MLP neurons of a small language model. Each row is named by its layer, matrix (gate and up: input weights) and neuron, and shows model dimensions 128-223. Each number is 200 + 30 x the weight over its row's rms, rounded and kept within 0 to 999. A neuron's up and down rows have the sign that makes its largest values positive.
After each neuron's rows, "fires after" lists the tokens most often just before its 100 highest values on Wikipedia text that the model never trained on. A number after a token or word is its count.

L4.gate629,219,193,240,175,185,223,246,200,188,199,262,187,196,206,184,195,187,199,171,222,219,202,263,138,221,161,198,166,203,193,204,218,176,225,194,183,236,189,155,169,186,183,193,167,145,165,218,201,218,181,243,187,160,168,202,162,252,221,206,149,192,262,175,205,179,136,208,205,200,192,215,208,191,274,230,216,198,184,233,213,222,265,235,216,211,226,205,229,151,193,242,183,142,233,213,254
L4.up629,181,149,236,179,184,194,192,146,192,183,197,199,191,205,178,230,199,201,207,217,183,148,258,177,178,199,240,173,249,171,206,241,211,153,206,196,228,196,219,186,222,164,190,232,220,178,231,217,244,161,239,180,254,219,178,196,255,210,190,191,266,227,205,179,263,218,209,201,218,168,259,189,203,213,149,209,232,187,226,219,200,214,198,238,171,196,177,207,174,200,220,199,185,265,256,281
fires after: " " 87

L7.gate608,219,210,188,278,226,175,216,229,161,226,189,230,145,227,186,214,193,264,205,248,228,246,193,218,240,216,212,184,268,236,210,231,226,256,207,263,149,227,138,191,223,187,193,259,183,222,162,187,214,207,151,178,241,174,167,220,174,215,202,178,195,242,192,215,217,161,224,241,173,171,226,190,219,197,176,171,240,195,211,213,177,220,195,207,185,220,242,186,210,242,223,194,166,209,192,213
L7.up608,253,194,220,171,240,181,261,170,191,235,235,173,212,190,218,220,184,159,206,138,268,223,189,198,208,175,202,203,215,207,183,142,268,198,157,237,191,238,193,216,229,187,206,150,249,216,237,181,219,220,165,168,209,165,186,214,163,157,166,223,194,234,123,222,140,187,197,216,210,177,226,169,211,153,175,191,220,128,231,215,232,186,173,209,204,169,218,193,239,188,166,200,187,205,196,192
fires after: "." 84, "," 16

L4.gate129,215,187,185,183,197,208,219,204,230,222,210,207,217,236,217,188,205,201,228,171,223,283,211,213,198,214,215,175,157,236,209,181,182,213,176,229,196,195,194,226,221,185,275,161,203,180,221,183,236,196,193,199,188,206,205,205,272,182,197,152,199,169,186,178,184,154,234,171,196,238,226,184,223,156,213,233,178,181,250,206,203,207,203,213,183,233,208,221,221,303,285,231,203,138,244,191
L4.up129,196,151,197,139,180,203,239,182,263,169,173,175,212,210,198,174,205,280,225,154,201,177,240,247,172,240,182,154,185,160,168,191,163,159,191,168,245,202,195,216,160,241,199,179,184,166,164,218,191,230,182,221,266,168,167,278,160,202,188,166,236,211,155,213,214,167,208,262,190,237,174,184,231,193,176,167,186,221,252,173,208,171,222,238,253,245,179,165,198,166,188,200,225,199,192,202
fires after: " the" 36, " The" 18, "The" 8, " and" 4

L9.gate105,193,158,163,221,207,200,189,210,150,227,229,211,229,159,221,192,218,202,185,220,144,209,222,174,167,235,233,197,187,217,169,181,186,169,257,216,170,250,262,202,247,198,162,205,172,148,233,167,263,216,157,145,199,198,167,201,149,217,186,226,195,223,247,191,129,219,235,158,248,214,220,176,168,220,148,239,196,190,211,188,190,130,264,227,179,225,239,220,163,169,203,228,183,201,212,212
L9.up105,193,181,188,193,179,193,184,156,143,234,174,147,193,232,223,230,220,210,217,245,153,190,233,215,199,221,171,204,171,192,214,179,169,215,201,220,191,230,203,193,205,151,147,191,186,183,227,208,206,183,227,176,165,134,178,200,203,165,176,209,146,186,261,178,182,204,217,231,194,161,191,175,189,232,163,228,169,192,184,201,203,145,223,168,200,236,187,181,215,161,173,229,233,289,184,190
fires after: " " 51, " re" 13, " Con" 6, " pre" 5, "ob" 4

L9.gate280,213,148,219,195,245,115,170,201,269,163,223,196,193,285,206,234,224,221,217,157,182,187,161,162,226,185,212,232,204,225,174,231,158,145,182,177,183,234,257,177,224,246,228,186,191,224,130,186,229,204,218,178,192,185,171,230,193,180,188,127,216,217,214,129,198,189,234,176,232,213,200,205,186,184,173,183,255,172,182,212,194,151,218,158,191,217,179,132,192,173,219,149,229,245,165,245
L9.up280,186,172,186,245,181,156,173,210,234,189,274,184,184,260,191,241,244,199,206,181,182,264,205,191,213,167,224,176,192,212,134,193,183,222,168,176,186,213,259,212,217,165,233,211,193,199,213,223,167,240,190,175,198,226,215,171,176,182,234,179,238,202,143,183,251,243,212,236,157,196,150,216,203,172,162,206,196,192,218,230,191,204,233,180,184,205,185,148,133,199,261,201,179,203,160,293
fires after: " " 55, " a" 5

L9.gate556,219,247,160,165,236,214,171,253,175,196,219,164,196,188,145,220,181,196,186,241,230,211,229,222,204,230,259,208,188,186,234,218,197,245,157,199,218,229,167,188,169,199,215,217,210,229,170,199,203,175,259,145,172,242,213,187,228,206,188,221,209,187,229,193,181,221,219,141,201,230,143,161,197,210,208,218,196,197,187,214,181,252,185,226,211,215,159,221,212,198,178,185,211,257,203,197
L9.up556,219,188,196,221,234,178,175,195,189,177,200,197,167,241,173,257,231,204,214,221,145,235,162,189,216,217,230,156,212,216,197,266,186,196,187,113,180,194,255,222,236,251,237,195,201,153,189,197,206,185,148,209,187,103,216,221,182,180,235,219,214,206,162,188,210,140,212,255,238,204,197,261,182,208,204,194,186,226,254,177,171,201,157,257,171,228,160,193,238,213,181,156,175,172,213,199
fires after: "\n" 82, " Car" 5

L2.gate626,182,232,131,232,187,237,164,243,189,161,233,167,181,203,141,224,229,218,205,210,218,194,184,179,195,196,246,221,158,173,199,206,177,167,219,212,234,214,235,197,230,168,174,192,181,151,155,193,171,164,241,201,144,173,228,246,164,207,160,247,165,220,212,209,239,197,201,157,203,209,212,198,231,256,205,226,183,206,261,204,243,195,184,175,210,171,215,180,230,258,223,202,178,156,222,181
L2.up626,163,299,171,221,217,167,128,179,204,159,228,177,172,264,194,261,206,210,211,187,240,179,207,174,265,195,213,268,182,208,216,193,170,190,161,144,208,195,210,165,237,190,211,175,206,170,157,221,180,162,190,210,228,181,261,248,176,161,178,212,211,198,228,200,204,239,217,202,193,169,142,177,175,206,166,187,209,189,211,196,191,176,167,164,215,180,211,162,203,226,194,135,190,148,252,206
fires after: "," 24, " in" 14, " of" 7, " and" 6, " |" 5, " from" 4

L8.gate448,209,176,234,174,240,173,238,189,184,249,161,211,254,248,211,228,172,198,226,195,202,238,214,172,251,156,223,249,203,218,166,253,197,168,238,237,177,234,198,259,232,229,186,214,194,175,169,257,174,237,186,141,243,209,257,235,188,202,193,177,187,223,202,190,184,158,167,229,197,221,108,179,175,198,176,205,168,181,228,193,246,154,233,175,211,204,162,199,214,203,224,158,257,216,221,172
L8.up448,158,147,147,176,222,240,124,252,188,213,250,188,177,239,203,226,231,200,185,207,170,212,200,124,179,202,224,193,183,132,223,142,221,163,245,209,182,180,147,244,168,203,159,198,143,204,212,228,218,139,262,148,194,175,199,216,219,222,191,196,183,254,218,225,187,163,165,238,172,246,235,211,208,247,250,206,212,223,194,211,174,213,145,185,213,181,228,207,201,189,188,172,179,165,169,232
fires after: " " 38, " /" 22, "0" 8, "1" 6, "7" 6

L9.gate279,224,164,207,178,214,197,182,215,181,147,201,177,164,252,234,155,202,172,207,209,212,179,156,215,190,214,153,204,260,162,218,175,222,173,196,209,222,99,157,196,229,269,158,200,176,144,236,153,213,163,189,167,227,179,183,233,185,196,208,177,235,215,188,198,214,154,169,192,217,199,227,220,221,173,183,191,227,201,161,234,167,179,236,179,177,248,185,223,234,237,184,157,185,243,167,204
L9.up279,218,256,182,168,184,253,204,194,177,178,173,181,255,224,240,181,189,180,246,166,182,143,172,188,235,205,226,162,242,174,232,193,192,183,230,237,218,205,156,217,201,275,188,159,179,216,212,181,199,205,236,152,252,183,246,203,162,209,168,188,220,203,174,215,236,183,176,233,213,183,146,275,216,194,207,183,177,188,179,240,188,164,252,189,260,202,239,241,218,196,198,143,195,248,147,238
fires after: "2" 24, "9" 17, "4" 13, "0" 8, "6" 7, "5" 7

L7.gate673,136,208,214,231,248,196,285,241,204,258,209,196,163,164,201,252,209,203,189,223,216,190,220,177,165,255,192,196,159,216,199,171,227,173,153,237,194,216,216,220,236,176,219,219,218,199,258,241,206,166,142,159,186,201,238,193,145,209,223,231,207,199,157,198,203,184,188,142,184,221,192,191,139,164,188,166,232,170,222,237,211,157,196,177,225,254,177,170,173,240,201,200,238,207,203,152
L7.up673,203,172,223,223,196,196,249,210,165,237,187,146,232,229,209,220,217,222,210,243,201,218,203,219,217,155,190,180,210,199,236,215,258,180,172,204,237,217,178,193,239,184,191,182,261,209,186,210,240,186,125,205,174,168,195,185,204,127,190,194,183,190,169,244,285,197,176,215,197,244,176,165,159,169,175,166,221,208,207,191,235,203,208,160,196,273,234,239,196,223,180,171,212,230,224,197
fires after: "." 30, " Con" 12, "–" 11, "," 10, " re" 6, " (" 6

L8.gate636,153,189,205,192,211,175,237,203,148,264,236,182,181,210,224,177,207,234,188,182,211,210,265,161,223,278,163,239,197,177,170,249,186,155,171,176,187,210,187,169,202,196,178,193,199,214,213,233,215,202,198,203,212,178,250,171,237,196,169,211,171,206,184,208,285,194,206,201,208,202,206,199,215,225,184,194,176,202,260,198,198,156,202,200,226,251,196,249,164,222,207,193,235,183,204,185
L8.up636,163,186,216,196,211,214,212,219,168,203,187,161,197,211,216,160,182,202,202,216,170,180,222,163,231,185,194,240,209,222,224,205,189,207,204,230,193,195,237,217,215,142,184,172,197,227,179,223,178,221,212,201,195,219,190,203,170,181,229,241,177,216,160,201,170,209,214,235,194,193,179,170,166,213,135,243,172,258,161,181,173,216,242,259,182,176,155,171,165,192,224,184,169,197,201,124
fires after: " Ra" 12, "–" 12, " co" 10, " re" 9, " Co" 7, " Cor" 5

L7.gate671,171,181,224,186,184,173,202,222,193,201,199,173,231,197,230,150,167,177,190,175,204,210,212,237,186,202,231,206,213,185,199,251,170,207,141,246,195,190,152,162,170,156,176,229,249,212,146,174,176,190,176,154,190,149,172,236,224,199,159,169,210,174,172,193,212,180,212,237,228,242,95,203,184,221,214,173,215,191,195,176,221,141,155,218,149,156,202,229,189,200,236,164,225,160,233,185
L7.up671,239,191,185,185,182,254,178,188,166,197,135,176,237,206,173,147,209,215,174,167,231,189,233,233,168,184,219,205,162,198,251,228,231,246,217,241,175,172,192,204,196,196,187,189,232,173,170,227,237,145,176,186,171,203,187,249,220,192,199,233,191,260,170,230,206,185,183,188,189,158,241,207,223,181,232,126,233,243,185,219,199,202,173,150,199,193,202,216,229,198,200,159,182,226,185,176
fires after: "–" 61, "-" 23, "0" 5, "1" 4

L7.gate325,207,171,227,167,220,173,251,246,184,200,194,186,182,192,186,221,185,187,274,194,200,253,202,210,147,152,144,239,179,182,188,197,186,157,173,237,208,181,204,177,170,218,214,176,215,217,201,260,211,193,238,186,211,166,235,178,185,238,216,227,195,223,223,187,196,220,212,169,188,228,204,140,189,203,174,227,259,171,230,177,256,148,180,221,232,194,226,266,202,166,253,188,254,219,196,206
L7.up325,252,222,212,177,240,259,215,209,227,167,206,194,199,183,237,202,235,200,216,226,248,241,178,188,174,217,273,215,224,227,180,176,226,167,154,186,208,227,244,208,211,210,187,192,145,219,279,236,203,101,169,169,177,249,187,244,234,204,149,222,176,141,164,208,184,245,213,187,222,198,224,212,227,208,168,222,242,211,204,222,198,199,195,173,228,211,225,200,167,194,193,208,196,165,166,173
fires after: " " 63, " m" 4

L9.gate541,185,206,224,221,249,223,134,151,221,154,155,215,176,187,194,152,179,171,194,210,192,178,213,170,217,159,220,244,182,203,183,222,178,196,146,236,203,218,206,216,193,185,181,165,204,237,199,212,204,208,202,246,241,234,190,183,145,202,208,126,221,201,196,155,198,197,177,235,178,183,174,142,199,129,164,217,232,172,158,223,172,185,213,204,210,229,220,237,208,230,232,173,196,198,211,214
L9.up541,196,163,169,159,210,113,190,188,187,166,196,229,218,198,182,203,163,196,261,209,138,209,176,144,210,183,193,204,208,244,111,205,151,156,218,157,178,175,208,140,196,190,232,204,247,192,194,196,175,258,223,206,219,169,140,209,202,254,168,193,151,235,172,238,235,162,215,208,197,176,193,176,189,194,233,234,183,235,221,217,216,213,213,183,200,159,179,219,208,217,259,200,190,194,240,163
fires after: "-" 32, " S" 18, " " 5, "W" 4, " |" 4

L8.gate465,225,202,184,168,178,180,225,234,190,178,138,202,193,185,161,180,194,186,220,201,150,223,242,192,142,181,209,191,180,186,189,194,226,194,213,172,201,209,213,172,216,167,184,207,225,215,218,125,239,209,228,203,242,179,231,167,130,155,184,177,185,195,235,213,174,210,203,172,214,190,165,222,223,155,199,202,233,228,148,185,219,132,246,213,189,220,207,194,140,167,218,167,203,156,170,179
L8.up465,217,175,186,213,167,211,207,191,225,220,146,198,216,183,149,156,227,206,202,144,166,218,204,175,196,183,188,180,144,224,189,200,205,179,213,255,213,210,199,244,182,137,182,148,194,184,218,175,179,239,188,196,147,228,155,221,196,167,267,182,229,242,171,245,224,193,179,183,206,231,205,185,200,132,198,180,259,167,151,134,245,153,228,197,182,211,239,180,207,209,238,224,204,176,211,154
fires after: "9" 27, "1" 25, "–" 7, " in" 6, "0" 5

L9.gate447,200,222,191,153,168,212,173,166,201,187,184,245,181,270,222,185,185,187,200,152,193,147,183,215,181,236,241,188,224,165,192,197,198,199,208,163,200,190,219,225,246,206,202,149,182,201,236,160,254,246,222,187,196,230,239,264,212,208,229,188,206,209,208,168,225,151,217,230,260,162,218,200,194,186,183,225,210,213,186,239,175,193,166,231,220,254,236,155,196,190,228,208,179,221,160,205
L9.up447,199,231,230,157,210,236,190,180,201,154,168,144,206,203,189,182,229,154,226,232,230,197,199,216,223,203,251,174,200,179,221,225,219,212,225,180,214,208,199,188,183,222,234,152,193,201,188,186,211,246,189,170,224,147,222,183,217,182,186,183,191,252,167,240,153,236,205,180,234,286,198,183,183,171,196,216,190,179,202,203,206,206,179,142,116,197,242,171,172,175,155,154,235,188,221,220
fires after: "9" 33, "7" 14, "8" 13, "5" 9, "4" 7, "6" 6

L4.gate165,157,176,219,223,230,194,184,257,186,180,252,203,196,199,214,178,192,197,169,254,202,202,176,256,215,214,134,221,229,184,223,233,209,129,179,191,224,105,268,207,190,187,157,204,202,131,192,266,180,217,177,212,203,189,257,248,228,173,248,213,211,181,225,164,191,149,162,172,195,222,207,200,217,169,202,191,168,189,221,233,175,191,231,258,234,214,162,196,177,169,167,190,251,202,194,219
L4.up165,199,255,213,168,241,163,207,164,180,206,177,274,168,188,215,177,197,250,229,148,211,157,241,218,209,248,176,184,211,216,238,200,248,183,150,192,208,138,211,174,196,225,162,177,231,160,165,178,176,261,208,199,235,217,185,252,206,255,184,230,201,181,217,243,213,226,179,219,181,234,309,250,162,247,279,215,168,191,249,236,206,182,245,224,246,196,192,219,188,161,240,187,211,191,158,171
fires after: " " 39, "nu" 5, "n" 4, "al" 4, "ke" 4

L2.gate82,176,169,220,184,187,124,150,205,190,186,206,189,208,192,192,195,208,213,236,183,186,180,162,222,146,257,150,229,189,176,242,196,217,181,167,226,172,226,168,209,258,256,203,113,174,188,204,190,278,177,196,249,205,196,191,215,212,193,261,219,212,194,174,257,230,195,176,203,140,225,212,226,182,217,213,214,209,211,205,211,181,189,221,214,190,243,201,163,214,229,261,178,208,236,211,180
L2.up82,193,223,248,188,239,151,203,182,206,149,186,247,199,235,212,227,202,236,186,199,209,228,208,214,253,211,190,201,239,236,246,216,247,193,165,242,210,181,206,199,203,171,204,202,160,238,222,245,132,198,265,217,200,192,222,198,243,269,160,225,203,206,192,174,243,117,194,179,156,190,177,234,211,243,166,188,141,194,248,197,177,217,213,161,191,198,191,255,170,201,225,176,193,168,237,131
fires after: " |" 30, " " 16, "---|---|---|---|" 11, "|" 9, "\n" 9, "|---|" 5

L9.gate660,168,191,208,218,176,216,182,147,224,183,231,177,201,175,205,211,169,276,194,219,149,212,215,169,192,181,232,216,263,181,227,205,212,183,206,155,224,209,144,252,163,110,218,247,221,188,181,185,195,198,238,194,235,198,194,200,170,209,201,139,193,232,228,198,163,194,187,168,199,199,262,255,214,216,222,254,153,226,226,164,202,271,193,200,189,251,211,157,191,237,260,206,212,262,269,250
L9.up660,205,245,236,212,243,189,195,175,223,227,197,161,192,248,213,204,274,217,248,198,219,152,232,181,202,200,167,235,239,216,228,213,199,206,184,226,196,194,212,215,223,216,218,263,197,205,200,201,159,231,198,169,199,190,153,250,167,192,229,130,180,152,180,217,224,218,207,165,166,263,193,227,191,199,204,216,206,210,231,170,203,214,181,178,202,211,212,217,195,278,175,236,206,242,204,250
fires after: "\n" 53, " " 8, "E" 7, "s" 5, " A" 5, "e" 4

L4.gate535,163,139,183,146,229,169,207,176,247,200,141,194,157,173,226,171,187,238,221,222,257,250,199,190,116,237,187,222,216,197,268,221,189,212,200,171,190,185,157,288,156,187,223,238,209,167,199,245,216,242,192,186,196,173,138,202,171,202,157,153,194,230,218,254,169,153,227,187,142,214,257,215,199,204,233,162,204,210,283,201,202,197,255,238,201,241,189,176,228,198,234,183,205,166,188,217
L4.up535,201,191,218,194,224,158,176,193,157,209,192,211,154,253,182,225,224,210,169,175,240,195,228,234,197,222,206,204,167,224,209,218,218,145,151,178,154,197,141,236,143,188,247,174,177,202,239,209,253,250,199,207,138,221,213,191,183,223,134,185,180,203,182,218,188,164,241,223,177,223,182,216,182,196,183,151,272,205,239,249,201,214,181,216,252,194,139,206,176,178,276,165,216,165,213,159
fires after: "," 70, " " 7, " the" 4

L4.gate178,173,188,191,231,207,175,201,234,212,194,245,200,161,198,227,160,220,202,161,187,235,205,203,233,240,135,192,217,164,125,198,234,203,165,163,216,218,170,247,180,176,203,158,183,189,224,237,232,220,205,198,144,208,174,233,210,188,210,192,268,221,171,168,159,231,185,225,192,171,225,267,226,207,188,241,202,212,195,204,196,209,208,176,275,213,167,227,266,146,183,195,188,181,182,186,177
L4.up178,240,202,173,218,166,217,222,237,184,219,221,185,162,162,194,204,261,246,210,168,226,242,222,230,128,187,164,158,189,191,208,183,225,191,173,234,214,210,199,172,218,199,222,265,181,161,161,202,248,192,191,180,227,222,188,250,212,211,199,209,231,198,184,201,232,201,237,128,192,203,232,194,231,189,180,187,183,209,203,199,215,205,160,230,179,243,200,213,184,237,214,241,238,150,213,160
fires after: " " 72, "0" 4

L9.gate365,173,154,192,157,212,187,175,171,210,205,149,198,221,213,189,165,237,193,221,234,194,179,216,168,247,146,202,236,189,189,205,211,211,155,215,222,184,215,234,143,208,196,217,192,173,197,216,191,171,194,150,208,209,276,216,166,221,221,227,198,194,233,243,228,186,229,201,204,250,195,181,154,161,270,219,201,153,209,155,175,197,174,214,215,187,226,196,192,182,211,252,245,236,184,192,195
L9.up365,189,208,231,207,227,238,193,185,142,238,218,192,205,247,247,171,177,237,225,212,220,229,197,164,200,248,162,234,239,184,239,249,189,218,193,187,165,238,205,143,220,210,239,203,191,190,218,237,205,242,183,204,195,170,268,217,250,246,214,246,195,204,186,201,118,162,179,240,184,228,223,199,194,151,225,193,136,245,184,216,197,165,149,185,250,223,193,179,261,231,231,177,184,187,251,132
fires after: " as" 22, "," 14, "-" 12, " de" 8, " Con" 4, " and" 4

L9.gate665,235,215,190,208,201,229,207,200,291,240,187,165,226,201,199,235,202,214,209,204,212,201,171,205,189,222,162,214,235,174,182,254,224,193,224,142,215,199,215,191,172,223,172,179,259,196,157,200,197,217,201,188,184,189,180,156,160,177,209,167,209,179,236,154,232,209,235,208,194,203,174,216,203,177,253,218,189,171,195,186,217,189,174,255,175,263,179,171,194,177,232,205,216,201,178,200
L9.up665,150,183,198,206,171,239,157,185,189,223,168,193,183,183,149,201,192,197,219,237,183,238,167,206,219,161,245,185,185,201,260,172,173,169,225,184,262,169,177,187,184,223,235,245,225,214,173,169,219,199,218,160,245,186,218,233,268,213,185,213,243,217,201,177,182,173,253,178,201,233,202,217,206,191,193,172,199,213,260,203,190,199,169,184,209,185,200,200,205,201,208,216,185,158,153,189
fires after: "1" 16, "3" 12, "7" 9, "8" 7, "6" 6

L7.gate156,151,198,213,202,243,182,214,198,177,233,183,197,215,169,228,198,194,226,210,166,291,218,161,189,163,178,208,269,163,217,145,167,226,236,232,203,190,229,233,167,216,203,204,203,201,183,199,185,174,230,237,180,238,163,186,197,214,240,214,183,216,216,202,237,222,170,171,210,216,245,191,180,228,240,167,192,215,202,180,214,187,219,169,268,194,250,173,188,182,200,243,178,188,184,168,233
L7.up156,238,203,210,210,194,177,261,169,153,229,165,195,176,244,159,216,150,212,196,204,165,178,192,129,213,214,216,175,210,175,207,197,197,176,195,176,142,155,125,151,183,188,185,244,232,216,222,157,269,220,185,200,213,193,160,253,206,214,228,203,196,216,212,193,167,185,201,171,220,222,193,193,215,220,187,220,123,206,233,210,155,150,185,180,157,195,220,199,226,206,249,187,165,241,182,242
fires after: " |" 37, " it" 6, "-" 5, " signed" 4, " as" 4

L4.gate145,162,223,170,207,248,159,195,242,226,208,203,193,214,212,201,241,184,237,218,207,177,237,241,232,229,189,171,160,203,221,183,208,165,178,209,232,196,220,204,170,190,194,205,183,172,213,206,184,245,189,191,182,160,190,222,239,189,220,155,225,209,171,173,170,240,167,218,209,172,182,211,224,173,228,240,174,162,271,221,207,169,204,188,266,224,282,165,232,137,223,270,184,200,185,214,215
L4.up145,210,174,187,233,231,132,206,187,174,224,243,193,202,213,246,167,153,201,195,187,213,232,203,206,219,209,119,180,209,191,187,205,182,176,188,172,177,191,263,246,193,185,202,217,143,209,172,230,172,241,191,235,233,202,191,223,217,221,231,194,228,165,160,164,157,195,215,172,194,209,237,159,174,114,231,197,179,128,228,226,181,222,201,202,196,275,258,216,191,201,215,246,192,233,187,189
fires after: " " 53, " the" 4

L8.gate267,210,207,157,200,248,216,167,281,171,176,230,199,260,167,171,217,162,184,223,179,222,197,209,184,208,190,209,259,195,162,229,210,225,205,192,186,218,217,272,215,229,178,170,190,218,232,184,177,208,243,199,214,230,162,243,211,210,202,229,192,201,212,197,192,168,225,203,156,199,216,210,163,179,198,232,242,215,206,190,226,204,119,155,151,201,185,219,163,191,229,207,194,184,244,234,202
L8.up267,178,183,167,249,199,203,175,214,185,169,202,226,203,243,184,196,197,253,182,209,216,233,174,204,191,197,190,267,167,171,168,206,192,166,174,152,197,175,123,234,173,266,167,214,223,178,190,202,217,194,188,177,251,244,172,185,158,188,251,243,186,239,199,190,194,234,179,193,201,276,275,222,205,245,175,210,210,204,218,259,263,216,216,185,238,191,242,117,187,206,207,259,142,195,195,212
fires after: " of" 37, " in" 18, " |" 11, " for" 7, " a" 6, " from" 4

L8.gate432,190,170,182,178,150,171,248,183,163,202,163,204,205,175,177,216,188,181,243,177,217,181,175,194,178,178,262,238,218,239,238,190,200,224,174,247,241,237,195,170,189,193,199,170,199,166,202,152,226,176,221,232,180,183,192,254,172,172,228,221,203,159,156,227,180,208,212,220,183,192,183,163,172,159,156,213,262,220,232,213,189,200,239,185,181,206,218,195,180,230,151,207,214,200,219,166
L8.up432,165,168,183,177,196,183,177,208,173,258,212,203,191,164,183,179,199,185,219,184,192,172,214,175,166,260,200,183,208,231,193,177,232,189,237,135,183,227,171,234,219,149,203,176,229,232,192,166,177,192,194,236,149,201,250,267,187,211,272,168,200,151,182,200,280,170,203,224,223,206,228,187,203,190,208,205,200,218,210,193,195,191,149,215,204,243,176,220,190,165,183,205,250,229,227,189
fires after: ":" 25, "9" 22, "–" 11, " Li" 4, "," 4

L9.gate689,196,179,215,224,197,215,183,209,246,227,204,213,258,205,158,232,216,160,236,199,207,199,205,215,141,170,173,179,237,143,204,272,229,199,214,174,200,204,195,239,191,196,148,194,228,188,207,196,203,200,199,218,180,208,221,151,235,200,222,222,253,194,223,206,201,191,168,216,192,226,207,242,171,148,204,163,205,190,183,177,137,243,153,196,171,237,239,183,181,214,220,181,172,206,265,230
L9.up689,178,188,186,210,222,222,168,207,226,185,209,194,218,246,149,221,231,258,202,165,238,237,269,237,254,220,191,190,152,158,184,185,173,186,206,191,238,226,214,196,203,185,219,200,207,141,179,213,169,160,174,211,211,245,217,189,234,245,211,172,171,188,203,141,172,220,188,198,204,209,198,230,241,213,187,175,207,165,180,168,257,224,203,189,227,210,196,243,202,195,209,217,245,172,205,211
fires after: "." 22, "3" 13, "8" 9, "6" 8, "4" 7

L4.gate64,190,139,220,233,143,190,209,288,216,246,200,196,184,216,208,203,207,154,193,206,194,218,173,220,197,172,135,239,216,213,252,241,200,156,165,241,207,198,176,155,193,192,169,123,200,244,184,269,188,228,229,203,199,188,158,214,212,188,229,205,232,202,205,139,193,173,181,177,182,241,258,188,141,169,258,258,223,202,237,205,169,137,156,179,203,160,249,236,196,212,229,158,213,190,201,203
L4.up64,137,164,171,209,175,189,223,250,278,208,188,197,156,181,235,200,232,134,181,188,163,199,239,157,193,231,131,208,223,238,203,217,176,179,155,219,215,178,189,200,247,154,168,223,184,142,190,252,223,219,225,193,240,159,192,214,150,180,244,207,222,211,208,182,199,140,209,215,187,133,219,174,140,165,248,203,236,168,275,236,199,140,208,204,178,143,200,222,180,214,240,219,221,241,218,178
fires after: " " 35, " |" 19, " World" 6, "," 4, "-" 4

L4.gate275,223,179,169,168,179,222,182,200,239,252,181,214,182,226,162,147,167,199,242,216,258,188,220,164,143,201,183,217,204,253,206,180,212,191,232,200,193,152,203,170,146,179,239,197,170,219,176,183,202,247,217,214,240,176,228,177,196,227,214,201,195,169,242,171,233,177,155,172,206,197,242,196,157,187,215,215,225,217,232,202,172,147,165,222,188,206,198,219,169,156,208,171,170,220,164,226
L4.up275,179,208,190,208,154,215,221,201,200,198,195,191,172,296,201,207,214,213,189,210,259,210,207,224,176,201,181,190,165,238,193,180,202,163,206,188,198,214,215,211,80,179,203,193,168,191,194,169,175,201,191,192,212,284,265,222,214,204,236,214,196,162,229,229,198,215,241,151,235,250,313,202,180,186,207,192,193,180,252,221,202,192,234,218,257,187,193,191,167,168,204,226,183,202,210,196
fires after: " " 66

L4.gate124,164,192,193,241,264,171,178,204,208,239,210,235,169,195,189,239,215,265,212,183,172,245,187,205,171,198,165,186,221,191,189,202,224,206,174,148,218,252,237,232,204,207,244,207,235,178,244,177,211,235,144,195,224,191,189,247,222,210,222,219,197,195,180,197,215,201,192,156,254,203,261,190,192,198,169,214,191,219,211,248,207,198,217,174,202,202,210,247,210,272,214,226,205,237,170,215
L4.up124,210,178,216,245,254,164,131,216,206,225,218,221,125,177,200,241,190,199,191,268,143,217,184,212,217,247,205,176,218,192,185,160,205,211,160,147,185,225,209,223,192,182,247,235,239,198,230,161,206,207,140,187,225,227,186,261,232,213,255,229,164,139,194,175,204,188,174,160,244,167,207,223,181,202,174,190,187,216,205,200,170,227,169,173,191,165,189,202,194,197,211,174,238,199,181,235
fires after: " " 56

L4.gate190,195,179,190,171,266,194,184,161,161,183,203,135,104,176,157,174,237,227,187,193,181,206,188,208,221,198,194,175,200,152,231,204,214,248,194,151,144,201,221,195,206,197,179,192,223,176,210,164,203,156,193,204,139,247,216,246,244,201,182,124,193,227,181,158,213,200,212,115,166,197,265,202,206,183,182,198,178,200,263,153,219,195,189,230,166,212,187,205,184,223,248,162,190,193,226,257
L4.up190,209,193,184,154,250,194,219,169,252,177,242,184,163,190,184,186,217,223,186,224,185,227,227,234,218,213,215,189,220,214,161,229,159,228,181,184,218,188,197,189,219,231,161,247,193,196,174,161,143,178,184,178,236,190,210,229,219,162,197,165,206,226,193,129,226,158,177,178,177,215,209,189,134,157,202,227,202,210,256,164,220,212,234,222,127,202,170,145,175,197,208,240,199,210,210,263
fires after: " " 45, "ac" 6, " the" 6